Weights of a small GPT-style language model, trained from scratch on English Wikipedia.
Architecture: RMSNorm before each block, untied embeddings, normalized queries and keys.
Training: a variant of Adam for these matrices, 224M tokens, 13666 steps.
MLP neurons of a small language model. Each row is named by its layer, matrix (up: input weights) and neuron, and shows model dimensions 0-127. Each number is 500 + 25 x the weight over its row's rms, rounded and kept within 0 to 999. Numbers have three digits each.
A block is one neuron, or neurons of one layer that tend to fire together. Before each block is what it responds to, as a language model described it from the Wikipedia text at the highest values.

Fires on the first word after a comma or is/was that completes a place chain or description: the country in "Maryland, United States", "Mexico", or "the"/"a" in appositives and "is a Romanian".
L5.up562:526507471531494516492511515455515466463504459520534513499488486496520478492478489530482472530509521507500501512492492501509533483500468517501534483437492512463522527481551466489451528514436494519511507505501497458464506524532470523517483448500508561523474433534485492475475511509491509511549498516535532499519497536491489507471485478538472500497516476483523487446526478534492482480538
L5.up1434:485459521526458485491495519466486491488504552478507525470505494499547522496447471508493458519490543474493504527498535502506532478506462496489490508439507507473488505494530508485500500506451462492539490534506519463488411490533443516491533450498529524526489436488460493514474500504447542487519510503550562517469543526464477481489452511481499521507530491462521502479518510510504487434501

Short vowel-led word pieces (er, ar, u, o) right after a first capital letter, mostly M, in split proper names such as M-er-cantile and M-ar-shall.
L6.up648:486502461548507508483544500498448462458490436475501493515483517522503499509461519485494482511520518521516517432521465483492555491494501496468523487488538516482481504487500476496520496527449488519513487512511522504461524463540496489508493503515479502482493483537497518466560522513527470528503486499548479486511462462527533543510507470497525548486499533506474525473518461497527487508539
L6.up681:488518465483499545497494512520480429481537478497515486507508475489487537499484504474485440486458508511480492483521498495498487509489505470496507479487526520508521524499517512463535517529502515508537537562504522513482462488516505494542481485500472506543464465520492567508480519544520501466495503478545519513493490502479498493525477506504502500521530494459506473494527473505538507451500
L6.up777:526517520509508504484533480527454486505510454525524497484506481452499478524497508493504489496515450533511457443498494482474539514474533488460534486488556489459470488483516517479525491492482506488491496489494496489466515466503483523499485458524513456570478475517509443530508561480476474542528486456555518516519475502525504457487533532522513499509501480492488517506482443494509496457524
L6.up999:483496509533505492518499487509497478491523457467514500484516515509490512502509481527485479489477479512508514477515469532498515486548418494520443499508464495480515543464591481486490487544531508509518488511448499509447454527473492507482468470540472511529495474493448498507483514513504511494536514542512550520471481528443544507491507522502522533481521501463466512507475446495498502477506
L6.up1077:486515501475477539482490469498519493501525512452463520520501503530510535475490529509516484500477483530504467487522488477474572508484522499506491526512494453502485502487503523475492478479453517487506535520485505545490481502491488498542484450530495492468459498507511556479498471506517512504481455526493481512529471522460553497513507518503492488478491498494505523472496487496501526489529
L6.up1240:493458484494500522474514527480517472483527487487526499494488531463493513448458484499503465486513493513511502462518491480527525514510443485512472490489484507497491513518491551468519481505500490511540499493458514501479442516475448500534508497535499491530487487473476477485468512531500478473501503480532534475533514525466488525512452526491498487495538512501473450468528448517472549472493
L6.up1410:475531555490493475475506456483503493485532505488481501513518533508515517498506476485489497507473453545471509512523488499544508526507473459487485539522497500500525512460495495480522474494461498536507513498494524507483476500512491522487506480551477495517452503496469542501496515488508551496520512499501523519495449506455547525478500527538548502496546509488501520489492481521489505522483
L6.up1420:444499494478494500490517522469484475487481470488502516470480512487514511486439515501488418520476495487487467495502503493525512472502520472459480459484527472512532472493492514480511467513470505500504486465476497504524486488510467497511498461513454488573472445519462486514481531493516529498513482485508539500463503497484508525511464515510481485486487499469489448548521482472494499519462

First digits after a decimal point in tables of vote shares, population densities and coordinates (62.5, 364.9); also some mid-word fragments like does, shot.
L6.up24:491516514497461458474505538506492513500449498510507509511503538491507488501479491476518476524515531500510486490525508461493493554501506516493495475501497547480484490524505566496483509481514494522490542521564485521506514505536484495475507486433480485502512523499494459516480542503470492490522492500503501522488531487520484514481507527492493526501517473511497462459506496504479468519492
L6.up409:515492517505487528448565499496521510476475480520529475515513498492482476548505508489560442446508481505506462474513476508501513499520502518497563512449483500501496459508481528490487477518511468550467468509544514478486493489500506482457459491515505496526480504491501519513522504530485476459528471468546495493482515492547526494483539520493512489532472507447529496492533483500492483543534
L6.up1044:530506529481507507480510491475484510506521492469485530486553492519462538521502466522485484518530537542514531471512497519523544489489517475507535517537482492469478521513476491509427474452493477514490484504497532532490522476508513524495511468431515511501469505522504514450497492472488523469498474497473487515495483486536507516515475464497483527443538507523533542448487516551543461481543
L6.up1090:472528492489452500439514555505482490485475483522528513514525477495546490492523511522531461485507472525558523451538518494499538530465509485496539503493520517444479516532530523510484513461475491509482518512518528532498529507547506491510515547489504483487493509547480525486497485553515494475502464514541502495508524505469538497524461507453466485525547470523517497479502477531530491443516
L6.up1180:495513503498508493467497513453507507472534542509505525497512486479497472555512538536525522518496518465520533473541498486513545509486509457483488517504493475471496487494495483490466524491498505481517478527518503566498493528520503562514488505446513527490521515505521505500509492475496501523529455490502506483465477503520474483480480459494486510497525479518473508510505518544533463505575
L6.up1249:510498481475460511516548510487534496528474533523532499508533482469512489525554481552542471509503542520542488541577496426468501504447488478533509513519525470500517506478513524529475499495522492515496507536521508529479513490523493512533468533481499509491475478519502493516481505525506508498494424501504500506461518506493522473443507474477501498514492486541502471484529482449522480521484
L6.up1381:498559553472495506441502501547515500541457482469481507511466507499530507462495517513528469512530511533519506491529517471514515544479463473516503476497524505472534487517510545467493528509513471478481492525555490496547558491539520480529498512466475534511519533521496474520484484481448491501511487508523523489478484475523518515493496517488497514489467474528518496488468549557473460514494
L6.up1480:489540466516528476487491492491470477506517489498458508531491478495494480519510492518524438503498495505520528474549529480485515514474457465508486514489543486503464504461483528514447494482505465482476556538517483563476509505534532513507486506473511516484482492517484485504468506536503464577520480488530487491489484493530551529432507517481480489542501472492530524478495501494529470496497

Final or inner pieces of country, state and region names, often after a comma in locations or table rows, e.g. United States, Russ-ia, South Afric-a.
L6.up235:492501527519458514465514488472523524521480485506537527510492497522489500482479493472484464549520536506496526530457507477491461449514523499468481483483484428503497519508505494491516509526434474491489521496482468470480489512500534457493516533498515566506466497541537508491509489508480542540516469480483487513511521512468494534517487480515463489495493484467503506477546502476508526490500
L6.up315:492548494505476460499496511474497493471493490508505512506507499474509492466452496466535490550508524526520495523472494523522501496521502485471534501448477508487472488511530465438491523472459490536500526518500501465459465527520493499493502492522506514522486462541509541501500463535472528546509501500548527529544513544469520520525494516556522489527515463505503511544517500456491549499533
L6.up376:468514484512488490509473527430530479492479495548500502509479492492514527510470480468506490523505495488501537530520551501491502508482476449497502481432526500475482538509495451509496460537501454519488568501482505491503515510510489498497513558497499522530499451527480518476488512504490530522521506516516487490504491488477448499469471446505457457469494504499495502460475489511506533489496
L6.up390:541490493516496485475514509432528504465449503489490495520460521519482541515494446484489493540474528492523480503484489521492495495482505512486519476481482511489466508517534483474449499526500481518512479498535513478521475512526504486499485483493492525504501464533482534448460475494470527495540469481498530518469533521472492507484506489496498485523511485521500545483524540520524452428511
L6.up428:488538505534501498486494526439506514492514492563493488480513529524502496439508481413510452511478481457461507506460515511502502481513458524503495515457493539492466506488489511445477472511476506504534510523527496467483514454478532499486501476494539509525502469499499504492534491493484508503488513469500498501486472534491459518481490516513477465582481469493501486520474455511508552494510
L6.up593:514518490510491500472546499473489472482498459514540482510446544498481480520532483465450470460499506476465486495495470522468502479491509518503498490482503539438508498524563499452486500553494493535514477527513523479474505497541519530535491495445519517503514460530481515475465466505485496476562497479519507528498514536524535523485476509524504506465506501510459468501517500480480480470496
L6.up1021:464526506523450517513500550506547521503494476496523550464502494507559482450489490495508473504508529493552507519476524460487484455482530507458531541444504508480516487453509484473514487517486502487512544478496501452493500493517523465482495499518485541512480473518502509471469505483426527529492493529528525533549503490481466504519456500506503480556510443509520466489509520496482526494477
L6.up1058:503501517520447507477500517460499503507465479559534497509520480498511514478500466486515489516484507473471556549468552495495474471470511503501512530484504496477475515498489464488484565545492499497488520491438511492468485524489508475491477537519519495450491444512469545484507496497441471518509476465550496483544550499471472493508496447520446498501479495512502483504489529530489516472495

Middle or final digits of multi-digit numbers in census tables, election results and dates (187-0, 28.-1, 0.-0), plus occasional word-piece starts like bro, us.
L2.up55:498471479501468524512510521472486474510481461446554510520498503478473516485483516523502491528465474508509494491532506507500508503462516529500529493509525443528512485458500471501469475513496474493524522516526519476499510547522488525553473526476491515509497489519493508459460511511489475520577437493487477441513497502519509476538481503491486531508493473488499485481476492494537493493506
L2.up408:522398525484500500520520514509497471527467498524498503505490484499487544536534525489469501469484526529512528493482522457493499514454487449494543495506505486512511514484501501489485520517508502454515518504492471515500498507500503527546487502444514506483484525524499487505464479541479487518513461466484501528486528502508571464492498528465488504465493514475539510449496537499518512504526
L2.up1068:500515489548458521490512502497494501560459498476493491523514509530517529488527511498502492487514526480466531520527543494496524498493509492423530502496524506486483533486525510534494456530494483511464544484510461496526527512508487458473519501495517495501504496572477468449480524474518532549505475530493477502478491507493443474470520516520494533536509453526496490544464529507509480448503
L2.up1293:539476490472514492452498533466493445517449467513517522492499484500494514523502492472498509497500519488529477552521527463500478492458529434438492500510475508494468543507494449474492493534506484518482546470508487468501544517506512510520490525453487517486505482542469504486525501510521518492536527515492488466503533526518537494536481500508455488532532472530478518479470505450526522508474

Subject pronouns (he, He) and the first piece of a following verb after who, which, he or she, e.g. who play|s, which serv|es, hel|p|ed.
L5.up221:511447508466458525499551482514488483520481523511484527537505522477506524503516489515482493542508511530535475521514506467494505466467498479515477490520502451501512524509534540534484507476497508520502486513524529496499497540518451506507466512514514523524493464493520534457444519481510492471530428503512513497505500484491575455476511490500488512475508505497480518448487490529483464485531
L5.up520:536497524496447507502508516498456481520475496522527531491534495500509507551488511516551498535500502497545494511514513499497510521455486514541531549517530486462498497514499462536484498514499477453460476507540486542533557490502488544476482498489508494503483521496499502500484496511496481488514480507539515531503496475450518453510502489539482520505519476519514516521503532482488494522530

Suffix pieces and words that finish a highly predictable term in templated Wikipedia text such as census tables, election tables and infoboxes, e.g. Histor-ical population, Native American, Conserv-ative hold, UT-C.
L2.up21:511433510499479504513480510449544458510467481525483516507490501466510562559470517475524494520473511500507460480499517494500499497481488506455510488510504524492518478530515473511519524552501514476556503507528481531506476508517488531504523485504476512487492515468509512503495516494495510517569521444532472496445513549504535533490484485526462451530523486480472511467504502471529477505547
L2.up524:511483497514485469463502510480540535493466516486534501486515525535497557532472510450529530462474484503521517494505539496472488488498484512499518483473510463519467498545552482481502487500542477485504482508512498492478468490535469518549468459467542486519476490520525541536488497513476503487530516508493483474478517500460455488475478505504493510491482467485554501473485437485530511475533
L2.up843:539511486454450520476488499487518502502506479526511466477482468531498524508519497478480497516478475506473493517452516496486463494513578502466528499453544522504511496512488475490487496529538493463537464491521542501473510479493503468506482478472525539504514493545515539475497532487503514476501501489533485484536524526512512468486435501507471500510513501487538485472501487465494525488550
L2.up1034:513459507483482507465484527462515505521517449519499497497482534493510550486475525501471485493490500539499536523485524471506489495511523481469507512485546435481480522512516485507438491557478484486488496514505508496483502502508475469502483524454498510492503484500487534479485479554439503530521469472517512518455510526471483496496469496501477513509509480529515463535524535527503497454536

Semicolons separating numbers in flattened stats tables (2–1; 0–0), and mid-word pieces er/en as in Leader, larger, Golden, Seven.
L2.up1:501472512506488479508510508458482492496492493497505512490496512490538504492455496491522434532485489508529475489514501428497523519497489482522518522484534465487523500511512501515496496524472459496533504493506486516452495504524501519532490502487525518511460498516452521474492542527481500502532457484533513498499496471472525506501476481516527494505514457481476528480483472517552459475522
L2.up208:551482518505500488524511491513485517452490469486512505507503490493509510489489493547516439504492489488541507488558497447499540500493473497521535491463528451498517497452489504518475494505494447513547532480527510530451498535502498507488501490490498522509495493506470497481498496517460463493545462510533496525487487488463533519516504472537514508485502470465538504493513480501512521497553
L2.up369:553496529486483535466538488529541509493485528518521509514516512456514516551478534491521498478492464458516477480529516486498499466512501510536517476476516424500502522502553537491514490540516482492517492453504517529495492539531462490474464518497519493503514514483499516452529517569508467491485519503534491508497546495523522508541497504513496546487498489499504540505537476488502435502478
L2.up1512:513491503484501508509468505499474488494506467479532504496481515499521507492476506500484443519479489502529476501547502457489550498503488470502515521484535454500519496498502482499485490509475465502547504500524490519477480516522509508511501496494507530511466487511460500480501533534490482500553448486525506475506490490492519504472501484500515502499520433485469501478500465516544486494515

Second pieces of words split after a lone first letter, e.g. b|r|ands, f|am|ilies, G|old|en, Bo|il|ermakers, plus occasional standalone digits like 13.
L5.up1462:497490494466497511503495494499469460490482436477546512464488516451470480484525514494490501500499495553518470518497508470529483500496485513455474478494509504502492494468501482465477524516488521542510521499527538472424487523531476530535505510488474506496472491483465527488539536537489487539525483456477548470497479519495486517544498482498462510514506491480481500490463472476476540499525
L5.up1522:466471489477547500515483488491515475472505511485492500499457457450500488488490529504504470506529502485458483509492447510506505490508524466490538561519490518481487501467529513484531496505528537542480489526501524506454528522483479501503499547513517478508503528475469488473527549553523520488520477442514545482513486483524497504497476461499483514475471503539496479498483447538453509486532